Part of a small language model's weights.
Size: 10 layers, width 576, MLP 2304 SwiGLU, 86.4M parameters.
Architecture: RMSNorm before each block, rotary positions, untied embeddings.
Training: 540M tokens, 8245 steps.
MLP neurons of a small language model. Each row is named by its layer, matrix (down: output weights) and neuron, and shows model dimensions 384-575. Each number is 500 + 50 x the weight over its row's rms, rounded and kept within 0 to 999. Numbers have three digits each. A neuron's up and down rows have the sign that makes its largest values positive.
A block is one neuron, or neurons of one layer that tend to fire together. After each block is what it responds to, as a language model described it from the Wikipedia text at the highest values.

L6.down372:606491521535460474487529447517396541455525485484497464526451556452574555535462529426401510582508451489468519426520475438397492564426539479507493448530535509457564383445497555552546477562585466595518479493510490441424515448534538457414517523488539516537479585573494466475455508426448545500496502417459553488610417494488550495523408487462410612572431448570543465536501482511434422455512396413533481597506513546555526391445538422552565572506519515536474508515494400467460522500522530622429451586494421509481539518522425515465455539571498503503470474466480508471505533550474441476
Description: Common short verbs of placing, holding or doing, often after to or a subject, such as placed, place, work, held, set, took.

L2.down470:650557581445500445506464485562490520423520523481529522567505499568474541511518589418489517490556402460557487497510495448466522474412503460522508462565486579501549436473508483464584463492511486464544525495534503430477525493478517489525508514558576588496464487495450512447458424544562461518510578522433523454446490513465550503575501496497523485518449490457504421444489528409505508481537476493468452141541543474412429460477514399516500546544512444555492448506472779445451477469526499517374545488447474497504489445538495536545536487483484532464516478483621535560589531521459580484
L2.down1210:537493537426517480479463492508559519483494493474439555432436541441475500488499514454394532533516421488442530513499559490492552467509510512592485460528463435390455505568516491493479427380436379442552516513534571522477586510526553487535506536448522533543583485507506524535548498536513520490501426521554460561491520429524457494469471524491600547495422546509477410567503517491533501475591424546636563548538588508460487446497565499439558511521458576454516506482456527398446491514475563544414512556428521487621471462524517536519455533523423444500460497545558508514483475477456517462
L2.down1241:592488495526473457536611475531540537499454598521521494535504476554487529543438595456472511502520389490519515494378474430493507551497560558539567528455426542504485583410508525535514514565538510524481572421534538457518585466508512534521542480502534551543512530636597537490496460571525526521484525492452593509513513448463527543544524509528606545522487537511497435406527550591522433542510545399539474654513578486522478484525527452525601479568447532546509475525470480448476497491500478558485504379547540455457572459520516421487540507521452537520521551478395533508597515552535569457
L2.down1424:634540565466547486485510473546474480419527567482489429572543462459443495547549567447496487444404507471493501410441474537455500508445448452464538519502454470486452488524520486397515510505538514537468501428512613503515465487476492537438494562505483523545570511562535591531503493497471532481465591446514548572508455492446475560584520603529470572598493479454525484531536472465466521552491234527548517318507557477528440455459448528538550574536513514596529506483523551496424573502523546565485575529439530435515497484493464543480528553495476496501462538537511479469513463445445499472
L2.down1480:493547526439482504503499538554504481460476505484558505492485549496465483522552432452477567464506437510545544530488480477417430497504409398607398460479522506520508470436485498511452426627538529525553519526525545513521479536473592549540492578510535505486500570482499505556502477511460546579500498405475511424575380441525487534524442466483525440544558541487532373522434576603548477532544401494580547203514495551463539532499558534531500399463492468539447544438500800483535471525469516515507520519439506499587499443544442518571524471569473492539552535494518521488510402506502544375
L2.down1805:329544536513468515434395494592535446383466508461527540461496510497515510519531472465492420508444402413417486508417481485507492501462511441524532543496554498542499529514455454482442451493526520521522479431496549437553484526480476518522447493475447616519578469427467511463627477529457511530515439496557556527438490487464544526533498532418522485448507541383565520547557534544550464518457532505391489467539605439457476467430443493474490471516483597470427456462471549537615456410515500572496516596516460441490492519543478432483474515487401552576461481463492493509577392498465465429
L2.down1901:474504567516429464542435496532436524427448497470489494523492451485440426431463497472569477593436395501436451510593455475488402496482463442487424498511458400475578457529527549517489448506446480448564457466563509404540543442561494557489468544578548521454519499439568533450474478481456579568459596529520431507566410458444574474483407454538502494480411536559556456492552595431467507593553479477470524606553487484494386493429512523504474591471493568498521449397416600419465491422562475513459507527543527400586544495530523500556543404498513541428517458501419543603520430581515534468
L2.down2095:559564555472453457381473499432506442432414559657494524505565495527495512556535512421494452454484450444442435539507512507479474462486486480518528463522498450519478496445483592414413491429416466498517576537469485558446472609572502502529535544528613487447538585434412481514513417510476526513536568552496535515473449533402480630547451613526520450481567551495474403518486558521530530579548542514532560408557525474413480495426561550540528536464537609491537457538444583401443488456493522538524542560586458497562498462494502440462463477511509556514530501443482440518502504521435485530
Description: Common verbs like take, took, become, came, fell that begin a phrasal or idiomatic construction, such as take over, take place, take refuge, fell within, usually after to, would, or a subject.

L3.down78:320636518522522507516439527460514447527555511534451569556511546550547469515500477553514402548566526462593484467463550482442431492497460491523535502522525523548464572515541440507432444514471590463413509549426449510602501540471507460499526494467557537555376518446562491460475425514581420555595482492450467460451595524494538512499545507437604510529492565494443514377524598504510511429445475453375501195602459470528479462506583504464504480480552504623472455493535794577542519530502498472418527462612422529479487410487511538539549559506453534506539491452563509467543539563424499501
L3.down747:377577558540509625475489557556572480449479531511433437478553464444598511485462415497495527534461661484494547585438545467492532481453463459580545520485522573489405539517575469546566424491530634531607570471459488500506511450511433524440465572498516535475550434459493444559546550489473498509424463565526460511510474479547525548531496551590474419509510536508477473494552445507518467524476490548466572306472446602485543588453598551430510462505519554480533606562511631471494448571447481421573498531501453516481492459485557428470446553593498496525506447498513514506476518462432583480
L3.down856:460602582507465603533477511535493473462464429455444505524580513423457486479559497488487512578473496455535487458420563520484467430528478393482462505463510472522555492539475548457478525423535592581487421542382476570484390534541444504534456594467548605417453563386591519508519506509491484534483458417557573558470522487477459457468491538544523477545484549492416454473455541578485464580501599560446467542493505481527478621518533466481463421525519459501463507526559638569455443508433543532574326479500434514551496514523495463503562507482478528453539437527496485469483430477455545516
L3.down1273:484581547430531490403602505524514408410417487503436524548537474552586433483591477511525517406558562444530421515511482494384488519432480415444304512556432524464499537514506521387501484508473547446511526539493400510505420503561477543480450481419423492437499511543560449571389429524508543505459462440486522477485492442457541443430573516570488459568523467515451402430438473503449491468519576541541516461506497482445482506464549500471578506517525506557533512461509708496488463482519456391481441479454493555480478477502508517474533489591559460491536489526531452485407540461433518525
L3.down1724:511473605510441420432544529562490516545557499497429564464457454439526489489511537493492482403502501422441413525472542561510548437614511496410441464504505451458448525472493492454432513486406518519476490440465490445532500490532506443517469502472417507441472600530381542536477417403610548604487488623519489493537486493448476470525484542518490454510472590468494504389438503487553529559446417432454541506534507483417478536483527533566495461422503592449585634570433539447550421469486548465424522524512522511460466505567409499396428427440492467444504529477534531432579390557485487514
L3.down1847:564461549475428533489544525605453500369470488492539511509525542524562447488512522476505509414481520471498495432474486476443532505500512453526442486530540554481522521492524558539515508443383479479491543523458506507546491538444392516504520530503518548455483476508529475498466442580521435511467467477431538551646527488520481407472470457531517435557445608485480386593488499474487463493505592479477474390573472507490484569455574463556493349546545450493515564512543765444573503532384505527464451472436513458534533452517492496481477460480542515448548524500482440486423472520487520497
L3.down2057:579494518492517448621461526420514491522512496518445581444532490493551523493543505528523627437472405561566459545505341520491556481429470514568519422568383457552594460528495597462446530376520419398463596471612498482585472441522462467548383486549557492538488497554556464433445468482539476513527631568457504430478482533589512565552527476478479606500536501502483501535558581451512501423486589522547482492526513451515473519477469547494439498538422485567481510442484524525524455540513462485417523431434463507547478453514523524586519540461490513542513485537510567514553456433384440478
L3.down2164:468498469489477505509572482653524515580506449485564481474480438449488524488507522509470475567484515546494542533489506522477530523497493483493463549399559587500536546510459464564618539571530502447450517525533447509457548519557450567497488370473484510514483463602516475495475498474607570486471491374505533480454476560545510488384514418555495481457532456544449532423444548487415549422500607542482515710525494479488418554468478445561456449509498467411502490498482366589401390549427450432479511454463474556549445466543427451430477530498579469445608425575488513532444554356542460371
Description: Word-initial fragments beginning with sc, sh or sch that start a longer word, e.g. sc(ribes), sc(affolds), Sh(iloh), Sch(ade), plus scattered other name pieces.

L2.down65:493538506382439419405511487534446483510527454483505551558481550508447426474487460524525460522486603521524497579546460453416547537494565523462319438458508489509516505632468556504491579547431626451489479499546481533583456556508464521492396484503439557490523495587518472516556506537515561398454452534564518502540503525498503443473512456499410491525495486465481415419579510505475480523403569451501480853461454554499546528504507429505572500451439487531531507519555427415510370561481464429501462440524500507508422477460486528466430459431488406469594377514530473525514542502562504514
L2.down232:349479468432437536468501536556472444497513457520535464498538490541591544529478543490529501477461490453539528549448515436527395472526508482552408614439488520506566494551431463570576418467434520522483480481529494417568568524555492489498451531485469516532496468482474540542523518556544474439504492507429520467539354470591588501508524477533525469524451463471484524496561446498524497407506519573444484522561509537449509531490502505530499514479589510450639556605493830434435502559459392471455440482534537448461543514497446543538544573566534543567529444473473513509535488506483447500
L2.down252:532542473475447527496566464551461483448502537520458641502492411578518502526547478511439402436522472493510469533458487542498508437458440456521288448467522538538444456559447532479555471532524493555542477475493486520512430511415466488422442567504520563474483492444470494551471387489451479496536421430526506453579376480470522506453460516541469461480506569486414369577455528387452445500404404495490494324525451488492442512530571488485475376451527432522493423462510775411547411537491452483453525538532460544574537406627507567503508505476529444492629472492507473531536526519430465496
L2.down877:589595578495423532454564557563441439476500661489490467497575467474591438546463508493454502418521528400530476470499531523487516465425435371516341480541527470478504446541438540530543461505549521487482532534441506511468461528541457530516493477476482544459520481526531506471521533420503472498496492397521569473545467515401459415527552406469520463521464441548494507432466476589414468469546476537623464321548407596482497534515578461512564513614451501516439526542465733485500449520537490513515407428484486542519548416427480485553487446536554467540591505526451442599410505590499513511
L2.down897:462549533499535511453431531579475481476535528512535566547459497561534512532443560489465452535550553431522464537451588427530446419545495453485308456516508451491546504482471558451459488480495473444569485581485591520470452499534489427421499576516436500523517538442444429464435400557508456474531543424536549463560471509571489422489477494546421479510463498587546542521483544479511474440457544536526479527539441495524548534476403484470487438592542487526470530460400665497473448500640486533373443417587474452437505577522497489528403467604497511462543502578599509540457522553478433491
L2.down1011:663506481558487547537497603586540487539520503509517565517525536504565533449473478567447558476579500527450439458514487519551428505483514503543482592469516498500527445493520452483482524504563531508454418480518468480587378557496542483522499453464447590467409519488527495426494518463522456582500480492510531520498495544555578506501479480519477562550495466471409539537512539512497444528505774449506516661431475445548476465410518614501483485400549427542543484551433547484499432509493494518478475490440472486520521482497541525554552511523509523524572556434517531488400481506569450496
L2.down1555:539537513431463411529441413610489351463476525388455572493425468584473483536515495511551496540456525485566447457491541496460498512449503477518342443511491453495619400547508493475467471480528469452516499530435506462508436495521428460430483547430422537471476548612501414497460527467583500524464535490547533440476507532528579443528492570524505516576510461596561458517475523457486527512447603509593467534522498525419516447501522510506516485490512451505453520479465605500472421582523453503485498467461529540546474450434396525390455496557424445434597529604585571453374550446426454519
L2.down1749:369508516435505526451532586589463329485510536525558544531496494522541491500367563508430500496432493477514488487487495460424478418479478503509311466516532452462453513460506551528531440549477530501547481466502485442494507510564522480490429557431531618521458515484514522539406501505543492531550450407501575488566444511539580388513559485567441477514483515504517501516474520494513440456426508486526525317561407467470523494445590511504523419502479487568538544485472900389351486579564491461434475513428364574479544492490434526547474529553562470525547457584506544526502535541483482527
Description: First sub-word pieces of split words, usually consonant clusters like Sc, Sh, Gh, F, opening rare names or foreign words (Scopas, Scruton, Fide).

L3.down14:449405449653502527589490485542431496443520485527378419571565462543602552498488501504374483550577480359473539523463441576602531507598389567464620447500543552406486513460602490494428477562507516497511609507570522509524519466483479518474481528496444487484582519522457494554574623577426388519584397533502521482556515464501511586510499455476439444633543440552560528541511531471522495586528463508573481382457463553490511456473499492407420408542469506569475540539584507507568521484536487508496531496510520504494467471543522473495513388426505495558496558474472415548506441530538460484
L3.down79:320539508423500458576549504555463557501518533441450494564502378483564499496470560478405482538449515479470500572438499560486520523486461437405433437460453563537456472605528550619473463584558510501545468612541572541418498374552550521520528482514382443480529465414552560558487569450400458490554511481522471488532416547467537447447448572479510465498437498548447491419500474530516386398481382517464482541554434533503563508483386512481553455493510489491501443537589594553529504495539511537418498401499582502487549496402509537527568497513452520506579567453509448431543552471500531378
L3.down90:356491325415507513533499535414522472521491512499478541398502550534518495509458476506478495502544600526433511486546489536475555623442553439469494478475488517511462594507564371523506400518516515507510494613429487546400569510518512592512522417424460521497525455404533487500506479436530544493438434435450421574575482517506457422439539535453406443485465532463467574437557444476540534482549501464425476441570546528519450479476460491503529519543502443571498501466542488529641468445514470463465668387554485516531619626503472503540502448538524478511431465454516518459552497522439468515
L3.down682:527543605433496454472426488603414479507544602503505454518454431545404492510464553480517506520558500475468502525547501570461421452510454445486435510485553538545446458600469554502491442393577525468536505546472495528480414460426477522545482541507502409430533536531487602397453466495515509516478540497487413503530473578519443448514457465523527621468435415591522505525546429464448378492489457419593544511469414458550449428493461480567507528523541501534412547453519438465469527475462524581424439485485499601506518469433449486488546495516400482430559574493556531444565405591471492552
L3.down836:362465501432492518529534461665478568479529513534494584599535531456486505501562443576384510496441538509495482431546514503520512480559532497592485519487541484459515415552480573478508507465437554483514498502548517558514428565501547526538571508419498389472539509519529522509403499530470513491461564447467651532480466557497541536433440604444537496467428523542538478494491503491483482532555470515511444392477376511524552442623531466406417448419484474473537431501515592478482540482467389484428532544473549563385556455519527513462519433471476546522463431430488452512521492450504445425
L3.down1243:282443354486481450578501474477509516532470438532452423443391534546360505474465522588486566499591531507434434432469519521492617511496532489421576466519456468429565479568510508508531497485440414486487549448586474480524516520439567489473594527440444467511517530509436491595548472498552519435526450463490522466405464554468587519466566545492466577563521446454427459515511468485508480505536485566544500290396529478519517468540480465440468510474390468508523464541613542473501571526535482480516498494496504496599431506512503472525505419426482504499523552455555410494568466485514467486
L3.down1418:522551541436501494495440421515552482520450586475539539537464482449427557597475432566427547463458557586436507484466484447477470543517603511488481492576524517455461518506560493461567476458523489449452519478527501477433417442491360581537481521588542459527466544524422428621525575501462464441495497433456482548610565536501471508431506572553436629500528415510595384436455559530415427574471374447539490464506518417461481582472454521486532531507502521494512512520481573461474499505433483478535535442549497522519396564493458532468489509381473444510537443472494452458550530525533476521
L3.down1915:469614559456580536524454545417503564493515635422404476584528495450535597508523514510495565510443555550555437468590524516478541553541457465551433592485501483474411458557506524462412458516499547467570524464517515485486535450556508502491488480551562497400567489456539525507471430558513503439438547561492553482515455425487596533481501506472577466516533600520532509559436449424458503510560466665439531272514525503558488464446504502536477543553577452516530544472502592452469525479609534573534419558431514539431491520424568498463516533564520574502509481503569504488543576498476587462
Description: Line breaks after infobox section headings before a dash-led list item (Champions Singles, Results, MLB debut), and the en dash between birth and death dates.

L3.down86:541493547441460571489535449523530545545463546501396476486459441554455559492480538462480457506505428553485499578445540535446521549573424552505570571472535532464520486507505479485479580541453422537398440546490531488525501462437520434494645518425537488408436554494556501422492498441431597512495457489498548462534350527412521483524478476502457493472490480546522444584481489516512502460538565585587463509576497557527540396595468539495510422410424491474548479456417721505467476539605609568560490494469494569524418516469394430546528498574549534439486510485499440489475453483516589508
L3.down594:535532565464534446465515488488517508479493644482503474512526386445467555537548497468541553388540474613500625539508425467418451607472429380478468517544516501606507482502394468545555513474513439476525523513509477501553478477454419418469544540458528583448516489491481485475440472467531515528482452496450445435614555538519494464566369446497411452498459472475550422499493412490468535499550383542519494281497503580507403571555472524494616500459565586598492512476552587480417452524544499519525494490466499516539423510496516515431445438508466482575521540508458482535554465491431473488
L3.down650:579593550481507520489509452480490488413515536568542449496387568484464520450448491438493453438486424502454565507503475422417394600484502502532556414579472495437447507525440535551625462527563530518506463416535500454518537514504492507421462532553426526572480527497480574520481528432564584522507561485530485431549501474507581530520491479479473570477475481443573402526574462495477498467520396484598517538568500515427478527378495518496563494441537541575458530492548342506451474533560475505476532484500469482466528496546460423522404506558452471535472488494539562577519422478509552395
L3.down1330:733452574603492499423566529528490447484571500437508481502557441442460588505480575465491432423497498463525479497572545603547431446459491419560428426522572502483483465575462438448487475486554483525511488522532490444506491507428485470526513539446608471453519508504520485506515557468515531491489605515491503490541515432549477454586463416518450512479523506439472510463352446490553507485528470514512559525435539614536459492474516522455558508494510468490643511467505377469483474552589486493470468592518449440473585489506582423501591629595472564461479632482496479545453416439477511407
L3.down1349:654502488527445496470579539585509442424501479485523459494613509435483482527536541503504501438396476463455530546494500552493442494462491379526418508527579430467492502497493414470457457515489580481508446474418595532461434500532585419429527531590488427490557584494518535535497449506437560472448520489459551467477448531506567500477428460593574416485499527539466488486482498507527511492487463550444481492488493545482409469492529542591520418523572495468488470415490493570531501505460550504469519522454471501473506439511484503515544520522527518447514490462438452542422482536528438480
L3.down1589:728480528490463486439518479550496421435578547483526514458566552517507545538518559478571588493466515500464452511508510451510455443498513405509454416508478502518549493483522480439500438514534496483566441470521479478481485534557416435508486498472615550372510409516480453489469521536533409560505448497455508446573542501514551348526500439512562515531508462509551473457488447620549458567499596588495487517393424561434514464549577515529505517592515512546500459470498579507456389395440568609557546512510471531532487572461578462522512499480464520455570546538439421589514590493552580489
L3.down1694:495497499441543492409474480486569423474595536523515497506557510570558424558450421458547487477524468395454509476486421498566466532537545460529498576590463446582424495504473559543577345546563478471409452633573509540544427510504540523504458551497467562484464443588515486451474444493507502498502459482534569442541433479463593451500571580468551430494579473554458499487482427483504465451439652501534543603372364526519446438544540533508561497512481442556425516416497674581499506432573535440503557544398454541522362525506583504532428525525500470510544555451520551497476514430511481537
L3.down1963:547540455433410462558458433493479504384485534426440535497458542485456514499474581403480434401607465467463448499387451556479462494482514463514452456606551544468579458540515586432539501449489418528521461455455568510558552527500473520489464494519512587518540466498464466516497506508555589520520489516502553456467462531522478494573510624500447493506449493514523557527529462535549528520536514507538518508597468488445459486446523530592529531492526519471486543435616344494462499533551453490462512539496483496557501519507473537467501565450581586525550539470561443565567434534474583561
Description: Fires on two groups: capitalized Good as the first piece of names (Goodrich, Goodwood, Goodall), and transfer verbs like send, brought, carried, help.

L6.down2033:676489435568564437506520566569507481532477548515543525557558506486498514461424495488507457437580527592452459449499484466511503496462480463533369398480553493442494528392500459507478491500553579597525451465390549501550446500444507413431504468454475509484569450592569457484496430502560530588567489588458490554534583562563495513466481508525487501505473515491435568584489472487588412546491477395507506708377476580496526468522513561547492499526552513400484509504493318466506514403531546506562406498471477435485483567526475427526481490505520470496571487564542486500451504519440583473
Description: The first piece of the second word in a multi-word proper name, usually a surname after a first name, e.g. El(ks), Mc(Williams), Hal(agian).